{"num_hidden_layers": 22, "hidden_size": 384, "num_attention_heads": 6, "num_key_value_heads": 6, "head_dim": 64, "intermediate_size": 1536, "vocab_size": 3212, "hidden_act": "gelu", "norm": "layernorm", "norm_place": "pre", "norm_eps": 1e-05, "positions": "learned", "qk_norm": false, "attn_scale": 0.125, "bias": "none", "tie_word_embeddings": true, "parallel_block": false, "init": "normal", "init_std_qkv": 0.0255, "init_std_o": 0.00385, "init_std_up": 0.0255, "init_std_down": 0.00385, "optimizer": "adamw", "learning_rate": 0.00105, "lr_mult_qkv": 0.7, "beta1": 0.9, "beta2": 0.95, "lr_head": 0.00455, "max_grad_norm": 2.0, "warmup_steps": 554, "schedule": "wsd", "decay_fraction": 0.293, "decay_shape": "linear", "final_lr_fraction": 0.1, "batch_tokens": 32768, "max_seq_len": 1024, "doc_mask": false, "train_tokens": 321700000, "max_steps": 9818, "dataset": "wikipedia_en"}
MLP neurons of a small language model. Each row is named by its layer, matrix (up: input weights; down: output weights) and neuron, and shows model dimensions 160-351. Each number is 128 + 32 x the weight over its row's rms, rounded and kept within 0 to 255. Numbers have three digits each.
After each neuron's rows, "fires in" lists the words (lower case) most often at its 100 highest values on Wikipedia text that the model never trained on.

L9.up1494:135089114096148109222133164076187124114098154169120107057138138156081124097134101134103147171187095162173155136146174170219129195174102123126119125135118126149132193110115123088135131136183121200070161134099131193136130168091133149122173133067134199158164142119113153136120090114097139121134139135124116087053077102087129111102134101108138074105176129137101099173102166104171116145146135136099073090129111140118116112118122107143116114125181021139118083105113130135094114133185115130174207135124133114140121151111108115150104096101142108159104115107119186165125148114148143139
L9.down1494:160144161127131156140132224143153131119107141131061126172140077100156106130156114145084113092126094117109149140132145152087130146078113084132138179149152117170117111087112102120149098107162130106098148186135093154201096132072094094098113134108115139112171128142118122142154116139120084135124095127130089106141172110147147102188115131123127147147133106145122122132152149186150168104137173181104129146114097078069061101147153099116150118134073118109158132154149066117082146121154091110134128103151170100098146122106211106100085101114138179081109102079175117094168150119176145134
fires in: "it", "robert", "louis", "there", "michael", "george"

L10.up680:153057159151140166134163119099141133098120173165163136060110093088137123150166101125126171201195172103140159158173177109098068071132089172108158068126128173084139168155136089133093113130153139076076157104154141132114155168155134113064130132051156126116149121083190093109143114143139152158149169062142128115123134090146145134146135150097208144116172079115158076104069139072126124122105135082128106155138127129161113129044132181159123133139157108130134178085140135097111136131129178176184147124110118178115170165120130128135064121119133130171108123095163180142122096173080172131
L10.down680:103139115120142171118128155076141090163144160156087115176160142134165120123211116081128141075116121174130114076135114116192134103097115133182065110115172076165110140140124179116100184124070123159147118119139077082105120160129141053167126111184079123135115117104084107148180095142097139124112193168115172120153103142146087129163137182121100168146058145100112124061133199187173075103132192070108127143120128118148126154101154105141112150119033087216114128141108172139106154131174145124095151167137155120170204106189101063118171092145105143150115090177140124059138176121102178155
fires in: "september", "april", "november", "august", "january", "february"

L10.up112:125135146082146129155129144154175132112118150114131085111129133105144104164150081121122128174177166071124119114109191117149136149158130168096144067155137110130162191116166130141097129102158087124094133077145174134116132145121139133077139135053135090086106123056147094088186125130098124145139213122160101095080121102142147103099105115104160125163185117116165112061179128087120134145148123132128062151136149090144159109089164188118113167142132088108127166126127139143095188135108153149163153116113127150153178162136061109157051096139133133148127149095150210141130126137093149121
L10.down112:126089175077132151132073141079159134124159134133113063176140193135167127129188160117130083105151083189099165091121104112158141118100170143161113103132125099125132130120161106082097137133104143176160150119113088202100056117154086106124164150102120126172135087108069127133125139160103166138147162134148124069111122138161104095184090151130138136119068155146188059053094171182108135125116158055144110167121054127146135161127097150153128154072039087105105135118120139137077177108179148077146127151167185143117169089184136125170144138156130146120147093175156134104131118158147186098
fires in: "august", "july", "january", "november", "december"

L3.up1363:139146114142128154140131126087136126118163127171134097139118160100136162119109137105122192174108142150194135174163108103141103121131119099179109125129105119113155154085111123086160148146099126175140124145122133091090171112044217182061136175093136162134146162156124174110097117092117162157113118075144073152187145153123135126140152170153088159170139123184086150117119081126164125119123070116141106060105078158155110166125151104114149089128239047166089135141129112101135084166154169165151169115134099118073080073114013113154132122088084053134134049126101115181135055136151165185
L3.down1363:185141071158116119155139149096161125088167120124094095158128155106166157148116121119129180161135131143176169196138167139130118118123154060192069130154103152126109152055078158131109147141094150161175132144128119138090121080110130184104143134145112193135170142124131146112123135093107172140115108148169138110161210082161150110141133154121118119155111139184131150147140131128171178112128117101134137116121127196153157155153107099070149135124189097094173139216110113155155094124126181149111151136132106087080112072109063126120105078096063103107109083143093135124141082139155173236
fires in: "at"

L9.up1300:121106152144151169183125141119181133117131167102157105089189101147191144152153156130148166101204156121103104135179140148110146039110101093088172130152169179121151157134138115071166170119160145117140110135124163125099110135099131100167120107100162119101116112179234128089154139163094147140176139164122174157098108131144141145177146127128154156071129153175121060138097111114090128089138114103117083022108134104133138061097138130174109168143098080063134140130132146089131103143146150159173110095109159109082074139124109137166072136107116124146192138118125141189133179185154134159
L9.down1300:110153154055133085178110086143169129148106190087142120112175094176134124141111109113133118131192096077126085117160124113102161107154070102102157153123118126154159117137098180073092162150190148101132068107176174199103134116110108109176149093118095150111048123094107071139082106145088133116100156154103100146072091099133114116112149193128138117133112148109144109129141129112121122163138177141162081107141169105078117102073149159116097132161110144132143072134118101136133110121118140123117177114141094159153112159122098130157123168133161132144150107113113187156148119105175125193
fires in: "national", "general", "international", "state"

L10.up160:177066198169127207127114177139146093110108144107188155124144101217131106114139138137100157113133105097142088163149128066132110156120126164180102081137153136116156141102120138080150122166133158144120159157143146130096119115189101115067107175070145110092186121107128171127109140137110139132158188134166060159082087158109141145100182165119145162092111157124123105152084145135141148129139134074129063094110104139167104107109136161155157153133155149143136143166129185112170173081144155148156119151142126120033088128080119114122110130131107082112142106124154181096107081128145126162
L10.down160:150149124172084171109131162184178105096081180123107110133101098149127169068099119141129127138170084147158139108147105160150204143156123136052101147116095076133190110104077107136145131112164165126113141144127119122139089065117091096130156099128115118154132123131069151187118122111098117129130135106096110124145154150084137116118155156100089095135096135096130159057099102159103175156112108142121139124137190160131087111160116120141102149127098135144155168142135128140090163134125173114065169122134182131155121220152156158095090108115152124099096045116190144163137114162074140212
fires in: "south", "north", "college", "city", "coast"

L10.up1159:112112169162119119167118130090086108117163169139157114121128126128081166140127162122136172131133115167146166095086134138073113129195092097169102180082170178147135182130127092137112091158165188134078132129110091104093170146119156111107120169157130159124102120112176103133140150136160076136155117179114170135140110095139139116141147140149120086090199156099133123130093140121129110137093130112120117126138076133066160104087134122166118164134132086152082159157140170121176074156174135089156173115089109098148157156158094117111121145109133084119172107132106152115036157130125076127
L10.down1159:170089091161109101119151131117133133168186163152100155107137096076124127152186153089126076121153148098121134142159075111098168143093105102173083105176122114199105116116096147124133162164131116168118143114149118092167111063162157146105157089132122125136108082121118098122152157129118137134168093165060065117147132088149113149086166105161146163144109117129158119138130106164163170125066105148147147107121180098146102132169120107144124117070165113132114143131115151190203169097136206141160086065166132113114149153159128060117154085113132128175109145100105028095189128175109133134
fires in: "it", "them", "themselves", "includes", "him"

L9.up1149:096189113157137149121210135116170128107137125190132131117133116163128113096127140150140122188141149131132069124136162128139138068129124095094167046136119177077159121108171095131145064090092158123088134128112070130131179167158144108091172131087141130071176138165152121104108120098143071126148097103054138132103133083135130136140080075115157096107115139212175089088078096146112122135135074087143079124104124134077097155116152121189069108174157111074101080103130104163130141132131119207147124084119119102155079202154102091148113115098163175079176106168140126229161070114065120133
L9.down1149:094167115115123148163118117180141129080061101142210111146156137138145083125095127144125136127117175166095119140036118114121120100087093120149132070128152174152086183135138101118134078116168173160159141150114163135149163174096085113160099147156113185163164090134168148158136096126129104066154093098121132107095118059123154123133129109136146071190160111147154155165138125074122071133117202096128127154126139144116107134132099175137127112173137123101099141188160168143116137112142146078172125149107105104132209126089071127180132105152078152153092109159106126120159113198128118054
fires in: "and", "to", "the", "of"

L17.up877:126099110114116123132153132159192211118172164187164176097095097091173083122094129120186213131147126072154096129101190127151158106106150117131186151141087099110179113118157134146119175135148104140074054096102058142097118145160128129147123112103184142093133102139133176122174163187189169162145145112187086138101125105089129139142148093090139137123116153169133104180177071119083170179105146128128135107070155207133152139128179143135084116152101129098141111134141137135150073131090144114201117089175140187111161145159150154145093115162148163154080154160101100148111152110106081108
L17.down877:123136084149131100137121140131181157035089140075143111105123070119091148117127124209095103155111123113062158127135095139109156067097187126114083114100122103158096118138109115126126121131046162132135139137088103106119169128093100142144150154091122079150105138104103172087091096153118132106070128093118160160171094097103108122145136115106140080155133161163105135156100138112151168139155179161156145140190108119116053126155132148133140127114131156139099126116177124132131116150155104082083131088112088138150127138164131128130140137062132101140112118179110121146093088069129089078
fires in: "the", "s", "incumbent"

L10.up718:111136114152098182092089161117100129117107133115110129119129132098124184069094129133131133141125124172200095145126119156135086109159111106126083117155094123104136132139139115186105146105123091192078160097110149100124209101095060132119115099110149148107118136181185140130099112113182179184164141037136115130189081124087150131175127154094123118160110154112114115142064080165153182135070043082148118056091130178158148200114138089174147096151130074077091161076149135115189102182116120116151134165176070149137098135126087125114108128062136144053081091126126106189128111160116098208
L10.down718:155111145077108133120094101174132145104109171112118111163146124110136118224127104139102113178154116189115115066069063152177122150110187133109125143113114171146117091116177125126157243119138166143151105157157116111130159112085100115127125153114094149119143099113140179156112107160112142119108110081059194103134045153164137086180140152108167169132117161170165081110147133128115157095134062197152129155134147166159110169130037127182170110125089070047154127093175110129151116143083178164130083115127074155139107160118182145116091062119165116168158120089125148164146119113149125128
fires in: "of", "al", "from", "at", "within"

L10.up270:120152208139108160199121162118072108103097148167107104098153133109132147120125133143116103113140090164118161122118076160157150150176027134145137155128136114130185148125105119124086157195149139156090117078125170094141127182122117144052132136161137121110125129164128140109139162134079152123155089130092165178104093095115142088123101108146143139101101123147074056116055091094144170084083131045175131141123120113041155064076140178156135175186153112113090104131144144091170144099131113169129115162138101111092169112192128175164075157129150129171121108157094136091083139134111114131
L10.down270:103186141115116172137152105135146132081150127118060127197126119119168107093166132123085142148135171212137144135123087131100179107113185157098151043139144127130048094175121128119084143117156207113092128153090103107044126152120127118049113085146103154164183147088119019067206063205099142083140166159077133135133169124122132116180116168106127163087111160157132137117140157119185165170144146111115136093138099101105098104106140117112154162129092147147140076047169129097209118156175088114112129144129127127130129070034136090165136138150123112111045116079148166115149087138127129127
fires in: "him", "them", "her", "its", "it", "s"

L3.up494:178083089197134168129116162088168174115104170070216089135126090176160102144156148100139162106192123106157109160107192089080128099142116094098143088090117179136145157069168193090125167126109141154119051147147109144046132155145153112153087117037134117103142146091151081120130139152192126151166128149143134131112142169142142130164157173070205134100129122141135030196160078145106053120074152149141094120113144135182077114129168109158109079139136131077173134152227156145186116121149133146125114109144156144117119143104101114085148126116130139135072097113138148159086123129158079194
L3.down494:131102131142139126168147126081162132134166089161104100073044155115205112132136133095120130099166150174152126101119105148129082119127161119119053132143146090110177116144141160148109164150094094140114145126196107094133082173139120151115132115082100076116124069099060089127167154140108076134147117116151145147128161146130110167092150141163110108086111168127144096116135078121127139116130195170137149139135154145156112153162148127109116116147128170180147162167103130090074173161072136126132148082083095161163145126135121080135090055092091159171113129141119141089091132151141184159
fires in: "city", "area", "population", "households", "water", "country"

L10.up1278:162154189078142152107074144119135125127186125109140131149132125165090097146108162117074202041107140106193067127164144042198126156170124065185123134154134118148116146140074118156131077161177099093086114096176152097120132078154096142109093114096141172094125143142132168116126171177101151187159150130163126122201079139135137142089151195097090112044082117118143118097081102112149156143111129118089150083126142152151172104110143131163095134153067124181149133136134198085170143134161125098185155105128154148130136098147119108115126104103063073108171092173192132170108124148132162112
L10.down1278:154092117126126165056064136092143124126091158187162141121076154137134091128116144131171132162140104107131083105113163100152183087139085112121089147117094099134140151120177100099134104116112119111144069121142160116157101182148128091112117113175137158144152170129203079153162123146073133113165111110077108144147143062141119162133158147129103184125086148162184085207125109124124135103067125084152088133116153095164091171135173099125177097092087200138118103159136080106138186110150121202079174137074160121125135171153204135139152202084122132143130175126057119109139158108178116035
fires in: "it", "but", "campaign", "case", "however"

L3.up383:106070120098126153089132156135124131130148138098172151097134121210163111109060148125131145075117143121171128105167171080135141106121107132122173138186117106101178104090090163130216136116121151070161108174119087136058117128142110119112031132111149119090176129126135130155157119155110180205186176105179094124094151146121148122098113168098134111133093122154166089174147125176166134106141164046125106094093107141113110092138167129166112129118153135120137097163139108168216135131182161124165096101126162142091116105091145135066139122183129107052097104124211177121117149150127120134
L3.down383:161053141120105064102087142150064114061088097105148092125111107180103140102094123146153162121097117143136138098137077152192146136085091126104129167128127156130111157119107098118111154123135099105148169122122135198144131082143116096131142052129164101167126169122087141144144086115126152099120145083149073120122080181131159097155167191056138093110068157087155107107100124133189157126104134102082195181135136154133071129130106126117114139153094132158107193114154097148117096107187168154120172100101140057092128152135128081133100062110119125106147045125141184139131120137121129171
fires in: "south", "west", "north", "east", "eastern"

L10.up536:175092116142119160132119099075050104111149139126112159088181141089129138142161155117137116131158090052119185154102082129094087168150085116171134144147117117087108208076152090080083060116085142140188105137131123064096184108123148158090097198099136111105111168106174116088133162127128179177126085100157112191149094179099144126120099108168145146160160030140107167135097098120165118124096095157107099079128106147185071128127190143133173115118199141177115080130150151109122121119179133199110134186107119108101063120090051139121122169111093123174130132138077123139132108159184143138
L10.down536:166108061125113082174134149161120130087182149157103171095123138127205121112075100088092127115158133172215110090074096133103168097097139124151125117164128111131123132089111110148136149146112187089076132180123118127100091099157157145124073127158109163090135087119152139122099118123197149170115161142190183135148162119125155097101140098142130102115171166137172218139120130117072138104117126154134138165110133134113144087175136101061203107148112140081199229174130145095136123116083165107161075143131099133131140147115111066177153092125123119158143122171138154090118060080141139129
fires in: "under", "at", "on", "silver", "as"

L17.up1450:135140135181103148145108123075171123109151098140113075093143149103195180142125140083209110138106166118192166187177110136164090095167080115120159140078089154123106124136205135170096110117078153120114100146156157122098182128071112158157137082166131157141151134135177102087132158140105154118110153110126082109160123194152130161134068038067120093145147156188079148097111084182127115112112128102134053052109131155122186177150152091144136087120187114107143079127152125147085151113129157138145164096149072167121113120135061096158104205146138124136157100155086146189083112142150165172
L17.down1450:174109120166114125146135144111143149008127165114108093072080169121164125126120158092142092144151108095132097116172130145113070101169106151151118152120101133124116163102117183172143135105142117115172146125116127136136140104129100129134117089119000135149118095091172171101151121144099146136118147085120175150145122103157000158135100175154077127164139127139113116139105122137068159134078098160146094123139105119112153141156165049130144086112077126139151184178111103144096132144152144161133103123106077146109077104143040116152130108151177149125108133155144152134115102154134184168
fires in: "on", "of", "in", "to", "at", "between"

L10.up979:127100210178136188187119155136133114109100143166145163070194123174151090120155121182077163136146152126111139134151087123160140134179093161175120114104138165092158134148117060133143103183174135145094151145104166099115177142149199095029087133171136136146121094121156168109109091127166170126119120120121121167193086123137134138163127145105098118120152098094107139107037125077168166140077104105093091128099083139108143101097154169183145143125175096172077122137145078063164152107102127098155095187096127111125132104128081163111118117095149138174069103158107102095044167151057125157
L10.down979:072183090145129112183142134174112136104161144202141163174139130158124120119110126144139111131128065170118123176124127126072155062142126138162115122122137123057111148049110139151096103124167092176139099153146121150127106118132143152101140179114107165104123115114178111173125182135148102061124158071088119174166151058152141034173131116131129101143138166137142148123084123165115117122094173105099130117139105074121110052136140092114029147071160122121148096093139136140176121144112141088147113150111109115125194051110138110152179095128190167096115163111091104089167133086113170059
fires in: "him", "later", "himself", "again", "today"

L9.up1016:155114110158138089146140171129206133113108101083127094076135130151098219116143135109096063111135132160140066081137153158083142121174134048108091079139110124097230122171183158167142120115160156138135070176079098124096146174100116096104142129068149148123143136128117205163111128110086155110153114134141209072096185145107125161113114143148139161066077134154120123170064122153075162121117106155159120032120145159115078194125141125141127147150102124053173128104128136148129090137145141120122152173096123155098082136118110105158125130077167103138160119179136122163170108099110144142
L9.down1016:139090020076190152183113124154115131109119170114149081144165073174153117144151141103150123113158160128117164188167112088085120123122162080107208123112127117123108153079160103134147214110105149127174103134094153157108111128119127107131165116084126152113136108149140169106101143193121155137133123108118116133072111129151170099105117150126090173101056179084103089148136142167119148115114138135138150132146160125120132095109145097130093125148086127184101144160127137196047133126237148100145102137087124097137098195157173173110131118144171126133125153176128105124110130107111112120
fires in: "the", "or", "and", "s"

L10.up237:128146138151094189135127105090115098115133127167120143167183120168178178171103125096154137135115129164185134091117129115150102153116107158125138174072112157113133139093155125155146117116115124134114095096125143142098125123103139128117139103067137144137114157148152143110113126141145200156185095076071101148165103162158133118148125139104082095163167111166128146099055125133122103133076075099163061098091163173102139164106107102203131120137114084042067152084134098113141108156147145134180128150180084098092149145098078119110032148094135149107088056130125151117087142163154147216
L10.down237:132126133161101126107157176150180132056100140179121161149127158123171135176139126076187127150154115131103150103115181139117082113127098157087119084093119136124126137094170139123122222090126148114099134102150156165122096129096114116131093180111053126082144094172177168090172142176150122159163155144090148079110124155101114072132089130129105142144133121147201049137148118079065149124151148144149128128107111165136160148110146161139163126161091107078141125158165153153123131141107120163121132126166101116134179104085106077140096101190133096122203163141090175156084170124167173150
fires in: "of", "on", "in", "at"

L10.up1363:067129143127110138141108118153091105110203153142137121133109121148098134117114111129086186112145113114127063140105171130161122115143133116180078074095146156125134115122095165101081055192165167121045091113031109115150138095155089065138144151161139115119106091076123157146074171124149147107122114157129113151195103131117119222119180134123153113048102120147120124137050116138109171120168073121157135077156115156165188070118110158146098134163105078160112164100139160109195105111144137125156201117120151184105125126161086150152108112105135123149143102169134149188111125166129122162
L10.down1363:156136141105109196061185078106152106079098140143161113140127120091151095112144125114109147179127096156158130131125119123148190145124155130084126176154130133098117116136086130131161128141117084168158073188104083167111147118128079114126152120059119177169090141133130128147184144117140147085160127087104108074080119082127050103165086105129134199194117061157110139135157226112118114102131141102132155133116184133177090151115168104111114120102117118105154132166116160129182142091139096129117105137133130115148174137153147119100136116125140121114056137120167109158173182117192165062
fires in: "which", "they", "the", "this", "it", "some"

L17.up336:157088172145128160102075141103142143115160149155159159117112127089134162130120129108191097121211137134115124154081185095142161135125111162087139133144142114138151181101160045081108139140116138138137139073092138112134134130166099098106133148070165098122106173098077102105127142107160175160126093107165089101102190070054171126086074139125133072142181106122139113116125166160127120116108095148167090109112078112097151155063180125152114206135116121119114133149137164137096115107112134153170163107168125145138088166174124115134123155151185141147143175136108155130172070149139140164
L17.down336:124169134120104177134074118084109158106112070138145081131081153099113147137159122062125132118146176106103121133101102147137096109169110148123166055058150163145126156208118159133155106118203161197158144118094164134106115111126107163119107072136097146170082137107155137097126147172171135118100138201137159107130084138098116115168170074122148095126088182100103183156130160095175128200158111128151095144129142071089182149125133102152087111080078191171125151128129084176140157176161107110135079137115112089118169099154130137134120103098100136120116086136120103154095139097075077076
fires in: "may", "november", "march", "january", "july", "august"

L10.up109:096168209128106166171095110170063107105103122117148129106128119183114113136166133122161128089144100160094172155114095169176156125129090127121103072106121155157146120081120132136113104159187171084064153045097135123118133114150174131047110154172138089115139097136116142102145162082136186116103094103081093209152062131164125151136157129114141119115162062165120121081088096156119156150073089114127166112098171132098178085081131183153150079140126084129106109186164078118181107091144088150159162131173151115070173121143137202119083179099126123160101125124124123136098189191060100170
L10.down109:108169197119169136147133080238078103074088141096129070146121129120149130122125116153093097112165139138103143164132113155126149079107099127055112124092161156151138086188142144181140151135179135114119138080114088117120167154172120118188170068121127068142057116136094129107196144076135127073168091146075154106131114085165121108102111132128085159117119083163167157070115118133115214113150142139139195116108141099037150158120128154144094097120115135085140125094133107154141133128070086145102189094143121088063173168149166180171139149106119118114155134122159127149150141160077150107
fires in: "his", "s", "her"

L10.up741:106177089139114104223111137170112137100152161149148155135111125130138186129158189136107132132109130114117046161135069159100167155139150127125141108087181129139135141133165102111130155183162171157115150125105156106077203128081088102092084176179131132142097146094132109102134095165158159102115136155141179106130091127094118149102152122093104144057123181130069099101112094138152116145143062174158110101163157138155015122094146131183157143162069094159123086108214156114111103167159123118192151144118114177176074169128118181135083080075131089161129119128088120126060156158149108108
L10.down741:153093109122123201121131144094145112099082131109082174172116129149135113072154134121061159087108128116174162174206130099061133107117151098104108118151118123145142186075188115186108138129110112154168127132107122150172121141100135105156077144142102196092174070138128152157144158080155138123101119059061161133066151100144109085155164127142089146176114116075147133172175122149169127122151170211106112129144117151054092145093147122120095115074141111068117153080104155074075113158155185129122136159162114128175124134129161116098116074136117158163106141133077105137137092117178117091
fires in: "english", "henry", "england", "charles", "london", "fra"

L9.up33:084085108104131148138110177154126126108136178133134089155110093165204076114110139084081182101110140105142120107138183072112162100137107165171156134101138151077154120051108118164159149159176180137126086135120091166123121121104096125179096106153143133048113123170122144146142137126123161138165154109094076112105083129084126144162150129103143157100108136159088161093099112133146111129176107081161148073133144123100120150102147144202129173116145104126098149185143159090138167116172139100134103155173128132091115102133081147040136168147129083096115120146132154133166117126151134208
L9.down33:170111115159162099097070071171178130068127164080132074142087119164122141124158122186101146154120159092119126096152043170144207123151149137122154168113114144129168066090122113116163122168122103137107110176094070129090188127117124130142138065143078084153077109154106161163125087125108201130091104089136106103091153149088108139107126106134152122146108144137109085130136085136130169135104108115093131099117099069157101104102133123190102163106102171115119122206163148087095139116143149083107120102113173137129131158182165160102071074110171108140094125120130180145174181114127136118
fires in: "the", "state", "south", "north"

L17.up1166:079134159137113129167099111180080089090114178138107117089134168106133152140124102145078089189152076188130108125091118170187120135148140096149040108113090114169098133164186165171141170094123121168144114130136144143110115084175076060168159134136142113075080081109143194132147130106101144139065132070143136136143131106105140147180186132129137124127117110129104108127101129129122130160111104152126117079118061142078128098111192163142122131155104097053140152124126154183106094095117112181208128102125130152074135145118139170093135156169108106114122068200094147098103129124134124167
L17.down1166:100119164147145114176061076077186124095173161187127109129142180084128108077134199114152102073124124116133148190111094186167155069162095111098083130085163187131205083128167179174065193127176149185138085106135081120099158154155117152181159083142010086137161090105108088136178130108162167053150152159101135162124183112103064093116099137131121123100142136193097143103129148116128129106137096114139074121131131143138175115154110136138092088126135165149131143179140129156159149108131068120125162162077149163109064085092117142108175040102158157166171060145099138136126166136135085189
fires in: "his", "s", "her", "and", "or"

L17.up769:078157148146115164148089154117106130093143118151108117112129147151178192130148120135181127103122212118144152163088083151139108073186100155126123092065137196094138125151143138161130063094095159109116139055133123107109118122132129120143117138170130149136163076150120088130093131140069119138114151154162127200165155176101140124161104126082129086094098163127126124088090102203101087134090102126125112057086121137083161167118145109139139082132091123138060093173109108146119160121104116101151137173157093143167128156095072100123177165089152145130141134174102107163078139174107151203
L17.down769:158066173167131157148107129125138112005129105122075160081082249105126146115136157104167095139111093118116120088126128156157136095138087096161136103144147159195117126112133194145118122120110143134166135119124132144140108134146099086104135129138000164136107116103145145112185123123099146088162158128103150154110083115161000209155128129108137110115150071109148114124126144144069174134136120144117095106146116089154128116148157100117174097099094154145120123205081150147107124133144136100098094152136116150114097117165093157104103095138140139151140116148123129111147089115104136171
fires in: "of", "among", "on", "give", "to", "for"

L9.up1492:098129110151100162091108164138108114119129135121117069133144128083134175120132139095145167152091128196175109163183072134095068106160131090178093199056142132138146152137096115167111126150099140113132144133074122121096135090153081180136153137157136152144097094197136142065095165102136138104144078107061089124126083183159129100225126175104120122121117117152058100095134073192160177140086103136135106090112126180101140185123138111141065126154097056115078123064140125165121095189108125081166109140123064100168098105102096167132142167130150129098124061139093118113174140154130136131
L9.down1492:164146165172095171115068141136076118059137126101043135166164158109112139119122117148209139121186078180099106113143107130103104124155145102144106161115113121167137097164140131156116157128118191152103140122151178120134129135180079118113127166130076133123098101131132148086160069118116197122132110085128106112109136107099124132096147171181178167095142160124125140098078166170131205123125136086134072102147095048171127236151116054111139100118115095107108127116118189194095132103151148129078066135167114136106114092110122160141102082120114188115172107129136125134108160104141169152
fires in: "for", "in", "won", "at", "of"

L3.up206:150059166156085157113149091151156118123124120125142100142183122164173077146114135135139138132123098086128073138129203121070140148095118077122169117125146120138164109108122108144129173154127134117134130132120085188078113079152143122102103151077147176106084109166100083111139158137176104128123119181106169091118108162148153200175141157143188112099134149129161045181164090121150159129135088110147095108125128117028141055141133135127086239170065127118173144149111146108183079113115084103144077108059169089095102144119135158136111140115149119140136130164155167202145179207151066155
L3.down206:105103101059120140145132124206172121080071105111100072164140171112102075150146130144134118113096118131108154113132106105146145131107139069093139156148157108159134106140114166142067130128108149167068154175118157150127135143097069151142140109095086136077077127157078100108119172160134107127099087133121205156152089170148154152157082143063149066126109171099148128151163125150171114107120062103146146085141192122097091141198119129091087152086071140082136090141072093124112060125160157100138085116165098143145149101135088162158151098120180134169155089124145197162179146125176132100
fires in: "national", "world", "international"

L3.up1328:162074150094126120147079231161121102108157129154129143150146131159110143084064118092091178159155136125138155083113142101183113173168104142157131105128114095114147172076086130080130067180134112124063119135111096064107127147123140122086111143105148092105102110118117166152128143085142167150137101155162111119196141128103128215098155107107125121067174068113158075195083142158173150125131113137130071082150116125094150122119137132193109179142195099145110106135153126134166121141143107109168165130149111116157156138169133137125125140066146093142157071164141196152168106134117107099
L3.down1328:183088121137128122143132184138155116116098176196085123159171147134121129131112115098147096137166121150111194126078106126125120170138130142150150126138113103100108142118050088080138125191110113129091100153103054132130113193102090178129110119087166138144127130095135092172178149062171130081111124109136091096112176132162125150078190145144100131128113108098154145135149194125155104090128165140111114080117163067128078115160168108190165083117132173103119160088143152132140126135152131160136129101131068122140161129147129063091126190080155136197105094128126114144157070118128140104
fires in: "it"

L10.up503:081133168100094118169111160160115157107129091084147127100185102117081112113115117155152182161155059157125125164088147072146053161179132079088132136099118091120082149136093112085126157133121073189057140142142098118083147146143187140151122172125150126065055109087163176102091120108161110140135102112124138196135069163134142155143129067132167113084152106183155109139063123125133149140132155103132118095134158118136179156142126132139122114152172120138125095173122207104157142161046103162228217132093079185091105139147093175185095148107153100133102149130139133170134116135113075106
L10.down503:115193139113125086141126133127154146088139161102153100112161138143144100129084120140134153124148086174150143133096117142071097138114131167128161157119138159098125103137125130083118166163114136164132092126108107191072140144167110167146081175056111119124146164140215112144187133147196120040066139103106144109135120162155082174112146135129170157115125094163141134145201132101130051135155208123132089118138114068115171137085163118140093109125131121112123151046113166099162121098127121046137160081097125129145158095092121100198105133164119101148182095148093109173082143113125110097
fires in: "it", "she", "he", "they"

L10.up1088:135061122201139114102110122087073132127144134155106134098128133137160146099091169088124175113110134182140162092113112107168064132150130089104094128123143154129137158115121136149129090143108139085053087091128145145118204156144138136142181180128131151108116178160154158098104111130168175131129138120116085139097124128184141085098165201106116126122127086144109115141107122183098092115123089129138115154096081193113153146103133145143130123149119070102059130089118117097161067169186120121203118150085056139169159132090096114171141137113092141114154096113087114086135204144123139217
L10.down1088:129097101113178126110178169161059113110125086139094165135118173124144105133129117114132139158136142126129038165143145105136114163167161142134163156143136142188088147124139096099123117139114171126097128159155185138144086081190119109174127067124115147104169163144141176084192097110106180152141157120116118070113133134144151159127179122110135169065173118197139108130119126081190154116120174106130114116131166099140118204149175124124176105111112155134156119206108112141047125149068118141108163073186142126122131155141119122121122120140107142145169205104087143110100120065130107051
fires in: "from", "at", "led", "on", "what", "of"

L10.up535:176161155188137140179081168137094097101051169159144164091163119175082111122141159132146209146127149200141101090131084119129136171182090190180176090134128141141150139099071112079135063173184161141097165125129125100118168176136165118098154125145127153160135117180135123148158108118085147088097058131166109100131168092126120127124192159141135088107166095115083140118093156152138122149106110123129101111123141193158119122098119140157134163157182122141096133083130056108136054116142104098165094200131121129119188152110114122138104125068065141132096109147088135104147114122074071125
L10.down535:152163097068136190166145145168099135079124111127107029165046161150107109090137139151160132141152161106093148107155165143141190150083116140103115138153119143103109078121115162110165091164130147139090113122112169118205184104128162159155059137161101079162163099186124090119107105078114180062150086153133062074167210099066120071112137160150101150139132126086179090038138166179151133151099168041097133142159092167102111147122187153081057149113116134157113125092107133154150120133175186169118101123118108128139159114127135098087129073102180125111142084120142130131150130074128115155
fires in: "him", "her", "himself", "it", "other", "later"